python train.py --n_head=4 --positions="rope" --qk_norm=false --optimizer="muon_variant" --beta1=0.93 --decay_fraction=0.592
MLP neurons of a small language model. Each row is named by its layer, matrix (up: input weights; down: output weights) and neuron, and shows model dimensions 128-255. Each number is 500 + 50 x the weight over its row's rms, rounded and kept within 0 to 999. Numbers have three digits each.
Before each neuron's rows, "fires on" lists the tokens most often at its 100 highest values on Wikipedia text that the model never trained on.

fires on: ",", "2", "1", "9", "8"
L4.up127:547492480472545529440450457518503542474518533440460552561557412429542543460459557525500505479435588484472495573498537424466437487417497575451531541526548612571564491489480528436603497487556502508378490478507570585543425479473524500436504473468518499478514405519502528423419512486604549505507484462502525458479459468458417500500466582487514559524562548455519613508498497577476521420551
L4.down127:504532504588488540506501438509497405522583573443511500571509574553537425389627524462632471476566433550585448402516511489599544593432501489478428445584482452540474489526524491462427507494567558456426493466437519509451493526510425586475432515498500517442487534492481589467544500536505443503473462486519594474540436517557497471566538552552524446571450440507475538444515493534395493503499

fires on: "=", ":", "-", "\n", "==="
L4.up643:530568552603588541470592520528487477577446421516367410529439424489501401488470466494377436547451569474539419520452492528486505514425501508556497513543506421447500582500535426491521564515536424431565556461504489438538555451512445537458602517511443509462502534442466460525463458530511548399511465491540490553444503510540533320523531455427482464470481447450505510514484490566577400530511
L4.down643:581520604485499434580429530431490476511483497440471509512539387492537471437540485525472544551543448554504455416381466430367552521420539505526520507502492537474446485535494473526516474538494521543566539532468550479512490527478495529570531606488560526553452494528502474484530515543450452562522437474536488494537584448589564482515490453530413538460487458528496503553437521533459421512512

fires on: "s", "ed", "d", "led"
L3.up430:633483462542510444530525525443470438481550580542503495489523439446543516508535477534514532425515458396487518498546564504400529516495491404467414529410398544518491610484459478468406523468418458470486462508499417468532480556501519498491385516458459501514500592416508435450450503400609552510501454448376502584490570526427482457442511418519525554554428526464427504550488508491500456423514
L3.down430:471470532498468493464485550485433502525484508472503530487522496495549527385532448537515512462577543502532405528489528536447476527487536547495409502469626526453503465420519459510535448510505442549471520446483565567481584557478498498490483527507402493453458494616512447475529486444488444499484494502472516561488507445488560502501404515496491490484538489524415550485497614434619529494393

fires on: "-", ":", "|", " code", "di", "):"
L4.up501:489423442449499634483568498434418601474434426532497518519464501526497475446451546495520444488466496530383427450629468565411521486459495448463500524473537563580506535498510427506429445492478438451573474474517461463478529533509475411520506467507491507587456530512462534441553514506499466502567496494473506447581506517483429399504486554495422487475575475503490464440580484538485473464537
L4.down501:468537538396553406548443501438562490469539521473427500520456485502470592552578504512549523496480504510526486475430477386457504509516444532446578524424489440461451408497461517535503594563571514459491569609512481549539580486458482577475555510506541528436466523470511416507627405393570523477478465502537464546625605519585602450492440573513469483490523507473472469533577469494418546479568

fires on: "d", "s", "f", "t", "ist", "g"
L5.up727:550520478469460460516415480438501563497516499493553466443472484481433545565547455378451509509467616523406579519419431511511428436436453499514549525498502554477508517506440525560563438541544531459576561598546462522531533434428488523441424442592527586497458535464527599445527459513549466467436438543460532489531430572505470574547422519492477540564444503522514498563492485444480497576455
L5.down727:410566520443552505547523527480496528561468494514402525444435436447451474488460464419498567446440549518381500388543411597620528467482502422532536445518477433426492488471454443501645597524406553544425555528537594482526494571516495586559461547514552574533472516603496519476516504503490434480470561475482545462462520433527503578416612504559522411509526456578549443413507433473536488473502

fires on: "9", " served", " led", ",", "uch", " "
L4.up112:541485500535468457496575484441467350344480472540465510517546477501436402585536378401508529350514468491532448595580468541510471522462543493434437525432466542598517528567479400533450502490555432514536525575485477472480488524484456476474471560451449419482523581515549530505544564537492503586487470560520393449525544492450507490472378462440545488459488574452558485503523458472418491508490
L4.down112:544629521538480471493465481517471534537463479552558540498437521439491454522443512432448560484539444520492416535590506451456464547521590491406520601435570447493400492491524591453549528557480555485449537458456436564470473468498505504435476458480546487561457431511525507459498378515495508543452456499448473531481562466569512427492578532567493533505462472590428593461423524547572446464417

fires on: ",", " in", " la", "er", " du", " or"
L8.up745:502452562489526567495528602487507490533530488458469513510556524539489505521539492519445431484554505497464531527508505494460595515475424443482618523529483454397520554328504482566518517409542483500511583520459490537547499521465485499446554539496542502521483488452503556535519476464477500484517511425536527559558541608452539570500370426493499633550467531431454545552487542470479503510442
L8.down745:565553447440499560503481581436572458400500511520557456513447470541447562508514459519592536509465503470445582461490516566522556608449492446548420483495529477472420537506459536512392595517428536467473584483534422428539527542460536457507531558415545501451390439552472495459479481504419446500431592461526575540581431418596494499461455456518487422508515489525562468441503510560467476431445

fires on: "\n", "ia", "co", "-", "or"
L5.up976:544620507452611477495437548521477565423493527489554474562443479537467512544483501549501493500453470502491544489589447489526448472484446478514497421597544443447503495483486507551517573495555438529511514377597519463500470544433537554500541515603524503559490425459455508539484432515482505474514545452520530532468486408541566396556478472541522431520525487548584534515536459544571480471481
L5.down976:509540510392525427490479473516423486445485481500547512509476480489485464355495451473508480519476485465512471426435452469516527569484461498389468534592549530448433510431488492515477463507462577512553513497576507572517523515518468558518460457482520449508526456587537528513522488475584442549563409526530461445495529553486464557452496505457516527470557429412546451536488445600484455534501

fires on: "el", "ed", "d", "ing", "ten", " place"
L3.up347:527458501482476469462511536508470500517523516631491486466566490500455421560449394432578547445470448510507534491538515451449491465572386470537464629459494472491627434518508515465353504517455406523505425455495496540555571535539576436473467504554526412368486444457457467435523572436618517569425484476438477479487560491455480597427532491497538523440447481532414576487495529530488514495479
L3.down347:463500502593515482540632524510482497434404390446621565502437508497468550519516562530367472475350511604518483511558515470434523558431557515513474519545494462573455510443450515541528551520508572517490503448525459462443540480567498475511497539565490463566491425505558409488514457425503473469495477477473586477455538454488498478496512489539539458601473470470565515486485440451563515463497

fires on: "|", "\n", " |"
L8.up78:535485530479445585547429464481450439481453533464489477577517600552462460493611500482480520538512492497473445574465488463493512462446578519476506529598494554493508637471444548405466478423485476441527481506589502418541513477548517443439435421505547546481353494534616603509520554469570467579599586472503575432406520487514479470497452511504504458439458537525490522474493470448415568483537
L8.down78:441502577424483476528530406508464518503554527467506536530474457638481481439543541596512458529535491597490435457512508405449542552453469475462483514476503507546350388568503445480513510472464529447440527636580442463490500474540536444506503489478551519361490450544531488465486467510568484563420505506559542485480626475489583401545429470502429492489553469468557527455524443504531552539470

fires on: "1", "2", "6", " to", "5", " "
L9.up736:531457536610539523490453487574509440422551493467385466547580495509473540501613441451513549552577510530352630440580533469513568509466429530457447561599520564544500538563447547462531491568452538444467479522527445560581466438494569491435560560428514511488491513567629519474518473455508540545546442472458487584468465450472466444485482466448496502464487637383496433557488500583587502469572
L9.down736:513455535543419505444507410508512495570529455498453432533421418525550472578512499439433541543482581461468454478487541453581560566469497569488497462563465430456443466563440516413496568525528578615503502496449436491465434441555462573496538572471539467442578499461490569544464491474497481428427424515505448559481567471517418463522514520519479520457481483594429550501552448479459452422459

fires on: " (", " ", " [", ".", "—", "/"
L9.up14:557488510516508423588440464460510436471535449471465501479527555450470492495529434465494472507499411502599564438459496562560438573469538524533487407466577515516504505504494534511455523571494542548562378432470578516545571460504504512415630537427490508394580516510495521420569532461630440523508539539479477517518463404558451497480559481502466466507556550446555554597473528490379453509477
L9.down14:490462493587504568462491655538582614503592485574491426535480484494593508529512490451456473578452413618489441516537510493511415409515498552515614539482556544442444429545569478402494546482490463447546470504531521547389429555589560447472448478526479432595442452511471615506530466500421438548643458545457427505548503478539493499524480562530523513467469479408516592470493475543475481459507

fires on: ";", " |", "-", "–", ":", " —"
L10.up464:422557540510505512519495558452445459531565523487399475518474532542539636487473545603495461595439503394459475605545501594442434500400540508562453447492390447519456472463494509505487551572481499491430515498486501490490467471514573396490519436582454522572476439535568551525441502490405473448554524472484455492582414535414469515470530555622520457453484459467464568601550464453507551537548
L10.down464:481468468541588506467508568449499524584473543510507461484499490495493482494500410486516463633512536527554503558494457445452544516509516452488654542506469458513453583476545565450498509518493506472487545474479522463525446504438494448451580490531560564535484471444537490541516483410560421492509471422506486488405456503527518497533499555494493461491577469404517611446440529531526449556520

fires on: "\n", ","
L5.up450:520589473536547589539531577563569572586412486533427521578494491561542595505510482459427500381517448534552459540462508499510407569529397568540447516498567523536396519594570399540489585550526482455546541417477488442544525439438543473453527523445479467523435519564522491472581567544447556422462532512545398485522466523521527486522516589604488515423479561411524520436582505503456554482440
L5.down450:514503507499538458610457447437381480511579491462554477474553561507416398503612486517450520500510516389529465424455539483421502480486540430493535494475513513523489514556461622493466514495537487465560529541536572560479503543516493541496550533508495477558528437568547386612486503460455575615482425600435553550458504506508536457525436527420621496627459445502483529515504519544524405541578

fires on: "2", "1", "0", "4", "?", "3"
L8.up229:521464491501548484425559585540566436526526538500466469464477551460499555438606428530534511529418514465406502471469537463468530465452442531516574450518593491551568543494458481456545532524471507550476486566503442603548425565466555462423538535496464499509565586530513488611492479464580448516568504376407560445547476489583484443488524500436442529518562524428483519516487501568433528502419
L8.down229:581427427447421495510409490492512429474485521514562514474486444432450593513492520459480528447450417439457479454398485478567463519464486559464513468545391481517531474465536471389514446547541551560477419474487448516534503561460430472511440606472538519388515440570504536545528533516418498542659419467400371458506500510465467472479616535435515518553548505511567453555526469467512509434554

fires on: "s", "y", "to", "ly", "ome"
L4.up616:500525506500471461529530463428492512406464519489531450433442505559462536525521566477522566488444430462484458513529532526469400522541447537447488495414516512485490516503519518459532440447435489415516360477449459494481502412535544370454570544498507493606417504498580508490447399521506424567423514525474544589570458440472471505548602510379413481495484456486434528523549422432520420606511
L4.down616:540477461413521526446457610551568462506356489502566579541563532455469478425401494549500478492449426465561587498492539499551512549419496427519417474539431534528507574474543506537536407421510377629437499485501511526493522517504430505611451465512527469488502529505429530481506492404579517457466494496466530534456484511481454498466439533516522515540580459576504518540482533566485533601489

fires on: ",", " ", "),", " is"
L5.up488:476539559501551482485493470491505477472437474491396557590555457477514591576553549588431465477487412555488485510500371511543552530543529499505493527415492594597541490543449466434438518503571469435468507542527609480508419431502486445469458558462574565518491482457534530395461483500478478562434512506487501477528481481511566530433449435386456455542471567487562545468446558542475431564478
L5.down488:440568563514451496544457456555534459498512513418569468582549476548543445490488463536428504484582503487491488490517523500450456509483485444578537551470487464537548513502562477471456510577493504450483502582488528521494433534606444385487488517447623525531473472494522402416449513537476444575512437446451456531445540497552484508490443472482485386578557518571499415482496431502469487425450

fires on: "s", " in", " as"
L8.up801:537538485490556475513466449399498528567409457460566409439544550535545533602472465499489535371500583551463536536434465557568482628488469523567573520480492512436466495420545482540477478453381559545470465522489468442567445540522402533478575553663517479484456499498403488448547435399556513496479583482490546450509430629478562523522419539515467539488495526518418592464474505564447463560530
L8.down801:537514499412513494410467502389550447511481550417570378413420521514500482501425472475578481563516505554410534405607461592517538549469462517480492522481556392506485446397514543420498576424477581478463518538490560479503463459470505583509426545488545509554543520502512565480493511506524389463533642552554440470532441587561487461581502511550461514523499521583548557489491541507464467500543

fires on: "\n", "1", " \"", "4", "5", " ("
L9.up2:549467429476472383529553507459456537433450561442413490493598484524453509551577442473460569570511476498523530439499583502624463418521503548556509427503554516477465376524437509519496494488528476528562528492530552482488400491464558522477600565379518469592379449478549499494492559449521498446525546431543445449501586482512554392488543434497438548553458544521521487504369505572454519558493
L9.down2:444501490429475451597458468509413469467498478473483536470464472583551480552424495487520539586375573441462469447556421496504555486534506505461444535467544447504413503522492588461478531478495493595507441405527489538574490548533426604622506517542429559421566537533478558609431493462515509598468601542469455616470576540547493516501546538495544522450425416540442547490585474520533507433449

fires on: "\n", " more", " is"
L9.up673:499588478490475464453437489558503451547388543522514508553530410628511524563468476480463554553428482461526512442555471464461503421540471477499485408402560520536369545495500454510447534492559442555493466466583435459554490532474494515510465472474553548478406555425547528428539580512501571540429510442502546429593482392465545484544496576504537475584520469510602534469604430448463474421564
L9.down673:494461537457439467502489474500554553519527515550433504590397501528393381412479507561573555545511494555523505447498417495470518450532620531484491535469404467522436535546444567522549507516497582369472412576532489533500539536495462485428507552507451450446476473592484589541535507551586568457453534467553456485407530496463406536481411410512492552417494629509478559471496495529495446444558

fires on: " |", ",", "===", "6"
L5.up332:480550483611607428530541512524419512483466580500507542419463490327483541451595490500405583440467551549460510594472397426520555493484381508416490457548538475510577444518432531554462582560445486570426478523475552459419565487475501464483481541487536493507409463488419565567493551523464475502489526495520496544450494494444474507554589412525444557528438496540423488556497534454524550567436
L5.down332:507501534510487545422576487441512558484491468439363449506546452514545486583504503454477388446546439545497480581563519553596530494515526429626497554568422489490548545459459432453548444447485474473452502476517524434534543479577564457536493435433512519484497488474474451421513507531574463496478462555522412369542529494513510537521540463514538626460512616403538485440474509459566581484613

fires on: " a", ",", " |", "-"
L10.up930:489420448528484488461520527556549572512443508480403414541456478413555547548539589528453548702515464443501436477477513600539474378451498542578506454528424447415516452517477505521482433506469454515441506470557492488528441519515581540508476570600495499582379553439489430457571430531570495484412456488489527396572449507511452502521467552547480455469540493507523498524536509578426493516514
L10.down930:493576491481516609538466589557591599539452494613489460510506465465500492442506483522551445558484514452458506454505432445467573509581521578450518394402468483559577477554482458515454526543529422446485473468520449507515536405490458479500533468508480603523520449406474443494508493518490429501507491557522514459527549559466509465612477559488491453537502469525482579470584521567453547576519

fires on: ".", "\n", ","
L9.up462:536469413469493596506528447532461521560521469533417466486511530509446476507434553513407532499526492565400505444535490468461487406503450457473467503495577543517506539529449529539421507503443553550541492469535431520472580494482499432517504549446497523461494501473480478433534540510574529519449518491500488536580514561545521451476490514502459487541493431445443420453453552493504584520406
L9.down462:415632382359509518530544451493384563533520560474445473490559581478505484498509487527504527498457511515525413359468504501464489580520475501449474467447523502512442552466493540497487543514539478466513555422584520550458524555505516459576478514438536453454530538490415536556388477548532611505541533483457468548614548484621534485516438529489536522540531407541489450551560615453607500464521

fires on: ",", " and", "|", " to", ":"
L4.up557:476450482529495569575425526590484415525457493550533523571441592453562526581521563529473517519548421492454522479464467476450551509514493501525478529541528617464438605481544542524570472554516553530541517522480455374559455506536520482429541522513446530473535465515489529455542536494522483507577468589502567581562471492513460606419489510542417516485474460448592464447483550511480617574470
L4.down557:450496633464438467538443443471439618463552510399516467507523480543391574539556410396455521515521535562503560474444516514522521505436519437509444547548577453566529433552506449579532524542560487420553511495550499503498569498508498503460591499513556531451422497511522489567478515564566437511448534620452512511443566508528465438501474434517585517505576549551371506476530448413447513451435

fires on: " |", ";", "-", ")", ".", "UR"
L9.up248:521500507573480516585468562504547567489463441435470529543456577481483521471391555570539503549473499509457504482433548582424495514485473439503532513494465529551523553565465596589464460424487488520477512520594494450572458483404526505558466458555546517548462479497572588504525516504514466443547581507459535478520546558407443599491495528494468530500482473481510574488538550542472550567478
L9.down248:485491511529580426549486571502423518565542551512468540491484468417550512497478483586577398619517582529407449443386467498408510531545482569508527466544489544508441440621526492547504464628526452442520498473496467527574452480463457634440517543490472495548529507507523490548561549453508535480491495436468404477504549452532454482533477495427517459516511479514509570483465394575430494555446

fires on: "1", "ly", "able", "ed", "li", "ne"
L3.up695:524486499494608487526535580472361489478462468520535421567427552548532479549483411523516545485488440439531516502462482496486497568513505499494452490463527514477565397412518476457431502568564498410504519547531413497547481477449519510338544444458479498510406487531463535437524457526479560486529418533518401565437475503572501552407448455532481535473494558425618504456525491522476458546441
L3.down695:416472485488577479484455466504444574508590469524455468499516533462456620500542455586466544524523466506506537477498409430508553448472467473529534458542488514534489526481500521532489519466504449492457417582494499544488489514588486418541423565601505486454661535447560562494508524479507522504463605457517461565554422533520536475553504519498567419503549502522425451470554508553519540476567

fires on: ":", " c", ";", ",", "."
L9.up745:513500499467485439521448538508563411473428538458447518542511493457537532457490484543427413501486564416590512492410537505530496461424509459578610497402469494419599476515508526530526447413525453540498530501572473493498493519376505463490462540515441533568493462363468496525521521558569594462482591418491483487537491571495533518587533463589436525619470487535511533542491541505428513458538
L9.down745:514505485510443559563464586466405519517430453489482494571509502528419524536613467528511429631445506460497516448353484491471572543489614509511469486518519494528490372437535513521417471530484527546525500586491447459536505518472487534428495509478468464361530529544545664554546461385486441478566455506504484543562475429480446529480414512569471498470386596572524574476611564576416401477515

fires on: " ", "-"
L10.up958:529589386489558462478454484447469460560418509507516558491568571508503586545516549472468406456472534430475502496520478557520457502393486627499423425526523538474449544453581501492549513511475478527565481549500529462499401441530477456501529550481458466480478590439493555499483492428571402496553620453544518492488613495507480442547555496530544496607499554454483444550478455417471543562435
L10.down958:527502438508462619536520516478530541471424461509436435548527567526512509429553456470498552475524433515533499545501468555428459542541545466487515507496469550493534479589522394505457530416520429466518536504446529520493518501491489559438477467566603581474516435536499526535517362577502453558618446443538339505493478597457509497558502488522488405554465473470390497418498474485530493427440

fires on: " or", " and", ",", " in", " over", " to"
L8.up262:503574502542461446516478537386523466506450525477477559497507498527444470577447557485450481445479608489465535518452514470494526503421517469584595595574458499429468536424476451500484473459450450498533447471491449461493437488455386520540551527601471476573525504503453565496470508392547470507349443513561556525500420584489514539442469455488421578543502397554399553595486476522399541529511
L8.down262:528524460479495447490445581420521503444469535488473465523472566489496517613442511482529464445479515610537500540565502479541589480499479463526580562526507465487540516394475552465513425514541527537605537548358524557485406437419528451508412465544469532442489504523435569500472515413519428446498515445542452419518473475435546540506500444502426527539469405514465541516504546491499428538463

fires on: "2", "3", "0", "6", "1", "8"
L4.up379:499537468421546504549420453515530446493487533529475479424505530359472553531581468487459601522477408468440531531502514499589529399511430478503470480502527480503465499528495442445517591500487529460470605496364508500511492478532503474501520581479618527514489545396421585560533542480463455505492497479556536567387446446471462468548491393475367512493520506377506439542440519562549431642529
L4.down379:438485522424529412414492550557499570516493527515428433541539543524505473468606478528497459537459500506493461539519425486556461602445435499479503574503481591583503442517465448389557518537495453520521527509436550488536456518442495488520528459516553437407559431512424571550456479439456520491440549502481475565538545462561526439562585481558536452484550612452536436522457476528470398551494

fires on: " and", "–", " &", " |"
L4.up1003:474462475508484555500536501500567572549505547446489470468449543454497479450474472594551566549446470458475441543433461541493546550570518571512504470504542457484497489442514488475461550593463532531459448555509419519637469518493498556463498474442504580516514459428472533492420611552374590486532564597546522484621376417480504490545504491521422544480495497555480519513468484460467593535559
L4.down1003:530458539465365423395458601542488481394377468532378508495524501544507502521430503453461494490452523522544523567521516499605476470422449402475550520613561520492536607463497568542471479575477497503500464447512548407502427496623545480471508481480551466574543494553502434511572475512499470554541505549483463491405602511579486461565455609543502421519562576576434497507450434430469487476430

fires on: ".", "et", "el", "on", "a"
L3.up644:572472434473559497457517508478468502464556482459494530514444519514446401510532514578517489535466511514507526542518568553475551514561411405556471475494527387484548603549528566463527460579519478501459482480444489510528601489480566520502549594499526402530573514580425488462537540501603559612449406497499485467504523538568501568417585491487489490420572436512527449525502575476509569419494
L3.down644:462581507543473445519507427591452483375490521540475594466539516453561499513526473575561458545562498491488411423497527572496518533426626538507546473440579443507515500572522406470429450593538453418540571436535444549478420423588512545522510480456528525528487460527544555417486510564444547431462537523451466519583533457515405623498502519485530478553442494438454529452549464439575542542530

fires on: "|", " |", " to"
L4.up342:569576490458539541515472428537464510497499448522532491486491524556389541512485529471532457487416517491494561516553570448384518506478434497522525524617578530584479543487585539521522520412522497474471475472467477444532512458514447388463495456499534548484463543468487504487541511573470524499537455407519542569515502584505461441452511485519407545438589447535520457565511523519478471517500
L4.down342:542582543524568457561520501402526486500419552588453442373570464560558454537444513469501483511506532469470532496587411444484488416478484511517509508444533486473586484497542634517554542454490497478531475452581539510494469489559545467482623576508508504420526405471555432579517499483458563489524437521397526508411517507425491405500463443482496484507480537570594552481453469506598561409547

fires on: " re", " Re", " ", " a", "s", " he"
L9.up848:536512524450524474474488587462529551583422526527559497491532517527531556587457464487490487397397497446556465473494424559535458465472451577492469470494569489429502447483523544472471449494526572458456500443474560516492509506517501444479409566555503510478516442460385528551496519524546455519442534537518511496573413562444539551478420477473538440500443482578502551496559517520516494528489
L9.down848:577479465479510463368477568457553477526476573497587407551475517489536507566519486475517492458442493457456465516479454563496504549556517467556481549525536338506503558390451485379526548559510515459493458412511447545467443512553458521481512423399546520404471449480463577585462568537503461490540489527656521485456405522501443534464515483532478476468516459577448531429527495621637431492537

fires on: "s", ",", "ne", "y", "ry", "le"
L3.up608:567465517583454435495529545534461512555469541513505480524471525572456434525470476528521520505518500445530412526416540425558523479563450514399526444426484565470561530558572538449485464398514483507522519397500458489532488470506528459361496577527461444541449473547548499419477560570461531519480453557442494518445474501558539550487505462559472560462483534437583503516493497495404492593564
L3.down608:417547402438421456520477444543460439401478545506549487514470427384525482481482540471556534483506501444384523567531561483488529535402519509495412429528524401549440553463497545547509529521562439510472493569590459510599563481549472541580510558436534472465626525510448544592474451469493570459481497457464515518460474576447547507517490524422476534574536422542454473577484515495585424507473

fires on: "==", " co", " ==", "\n", " which"
L5.up988:578516493493427510541512431504521483494486553503556452469492563421431548525472575598567571477408569534569504529561491507513554605577608622546455483546530448476549481386555470504520578489468601616507564501458518514543510491379529573476529599566529453530540537490485539546547497491490517448500584523493488492466531515528548552503547560512531579550579572441438541448432507555532473441447
L5.down988:559551469462541578509531506411486413496618467494487414533590489478582508498539522453552476477542422491556526424539446468507534523381469549596472481473430457439453466504556430525569478489521561521461592580560420429565442418539496444575428533486537483471462401439431430561515524455520531519488540427490467563519460558421512517518541438464556401558498451527559436496508561474542492499445

fires on: "\n"
L8.up387:508541407546411551579579413466487452485578611378460468517407511545462586558447552450451513528524463554487498457406515531562463487479478523522509483540482503503511481506578476462435520500530621489529597533549513500510593474439519456495587471412431482544529567470589529525410478490534485414514527558563451493537465524521465475461471508493492505494500520472518553500500573495550478434497
L8.down387:527553510434454556562515418560465527542508418535462534556555499514551473481484488605498494439505520423528373455417474485386477487480484494499469541541573477481442440556496619468542489541521463512490454460502501449472530440507473527469517606589552586453438496525492552588470500416577499503425442476400488451538557473541520572467452528506510447505512511523500460476563530487534525513535

fires on: " ", "s", " re", " c"
L9.up468:497442436552560468524529544492473526453540463481534487512467645524480554442555449506461544450407628475516451430535499542570508483460400467498466446528607541428478501434564455558506480477452508524461487508509556481452489477510513481507496614502488514522526531553497600497487447428539461481509525381514519578491546554557557576461481399579530505400490600489564542539532460517511497484516
L9.down468:471520457408499490515476441437539435524492612454549425581538543567555474454609500461502526421492442460455478429626592510512396522413530508491479485486474448487521531539496502503461546492474523482579554512403542516542438506545549513520433500480407495560443500454499581493489435535536499557499507521428439393483553465541503489480485506482501369514488441532439464473510487390496522487524

fires on: "\n", " |", "1"
L9.up235:466422386538479504436507420584559481409546398511517458524467498460501432398535522608516502496589500543538527463449548484557442469480554458600508497430576589512526436475461558499462461462579507567491515555525421506551490528449514492519479533453421476449448472521548430502395578505566562554492529492606498520520463486502551512460556504540490467476519437535459511504407486476503428476509
L9.down235:590496438466599553482526441497496455488558497467526486567491546446411467527453549522418533425506504533427524393388517493522500536473507528511578543474517644475490440536441502471466513532482375483537502475436432522460535524499562517457494541453410516482479497398474627541545491504486541479521470548495510487590581462530566492474478498481500427502608470483501489530507533561471437517460

fires on: "1", "0", ",", "com", "W", "ed"
L5.up30:544387424428552451416520461395569419466491613489579521501440472471428509637560529457504575506502447560475480522498488489589497512544433495452535517441490408539501482543541514548433550533408509464466529492456474500594524466523500596469512417519531580469516533456437545495511519529411470509539460497451446515511466547510522550477481466477481533466453512471468397555404493440522541468482
L5.down30:463557465479606389564492455549449506549547471517522488501458500557457448420503484554564590424414403466452508413411557605434518521498410481508534461436582489441448519542511515465501583505590597551531413528495528450444482525558376493509443563530533549504620430489467575404473498394634605536568545450472497567606553452565475498474539470536516451633495500470447504498525450513423497507503

fires on: "0", "5", "8", "6", "1", "n"
L10.up512:475472520490538616573458467551512579500472506512491460547479473403529550488499510581434631476416476557488520491487454428478509548475487550541459531465412638430519555575471456478440478492533497487513488397450492507584471486417537533468532565543468518459546438482452608471461532530514491519489544449442415485524434578504560483519506430531516483497492501457509515522522456546511520442508
L10.down512:530476453599487538470517493499503460521527472507526493566449503447423434468470636420543479495460502506431550594587535516602519451483554405478431516502462482489539474535512522499523447502535519489446479487538501450445539541529530431499485442528479536441584500492469539414483507519500560450499512473521564492508480518435481516524524543455446416499487547540501461455553538447460435496441

fires on: "\n", "==", "===", " ===", "====", " =="
L5.up992:569499509509523486442608436533520544563562507518591508555383546530510492516526519627524617537549515490423580486563490563455569471443556460469482527511429440494493460502506506528491567443432513620504525422499530474486431497487601496431483565561448492512511524442559579503414485468514516548411541496533423369407463533439511662436472549499552594457492536508536475498429492470515556532459
L5.down992:510483539431474434498625507532451332535478495535528552465585503529547438513498474500547503499480404490480456581524387585531534535534445579542563463468494447468550539533491494521508516506527553436581514600489537404529442550467498453530535470567509465554504429503528564523431532506500586541480579558589483534558558517483573512402538590454481440577649470540502487437487580459410431550567

fires on: "0", " time", "3", "er", " Lieutenant", " World"
L4.up531:505554520459496604490525489541514508454557549550433429418451484493520345555510490530629461541452589517418489509483543570468530570495549508493496550424559538433428453453487588456502409473533486525553435539402461507561553494476484401540499476545428438452447497469486499473534483405500384478550477483539499444489462455505479516472506485573463576501441442504385588517490502470504484474457
L4.down531:479410497518450480607606562587472482487586536513427543431533452427445396565441523464447519528472575502467563479530544463556535428529474466507506438505489479468434543552429508596524452501465484520451437564446432498537497480506551505490502545504485581546439479543437554551499451543579402461504477441481506627473450435511480533490480536517535519503557491429414518489507460497566429442548

fires on: "0", "|---|---|", "|---|", "c", "port", " |"
L3.up491:465511505420542517464486545497509516489478491402497553476536515530446493434551479532482473547518490490517505534576530478468500407524497535487475470480436556540543531454546466395460422511519542385530447470457522516437483392430601451478470538539429499478421531567610551538494522507513459432582491432493562446527418498542390567501481580570434510453531475564501626522460485519517493384565
L3.down491:526551477490561566493427574549541478449489513563591451535573519548418511433445518514480453441411419614449468472401554520569453586499508591545524386504357457582497543453505553492532488496455495436470576528570469429477505502567463493461514520529422452513458505538521468546468403545430438553545550479557445591436514434522544500574547497483521584430476470476543501531533499497554515576536

fires on: " |", "%", "6"
L8.up866:425539527458523584577477457579529477523565520522519507434459529456536512494544485473476477432462484463453550576466494439554439509481493549416510568543593424545515484440489474544488496509498450549480491526471420454526488409502454576576467628516598545443449552484559520535589531544459540555519467546493473483520480436477464458577522379553458558493539553454496538475474445478509532407548
L8.down866:545489491548453515492424575450489484538516553517488478465513568474424547457437508513546519455547577433489497596678522514540524416520454470560484490469478487486567561521423507603577454535452491468497549548491514488496513556525489466451530375453508539422477482536449469545504456521489500420474517458485519471454568502465487374487561528439525509549469497516541479547529415478491492489505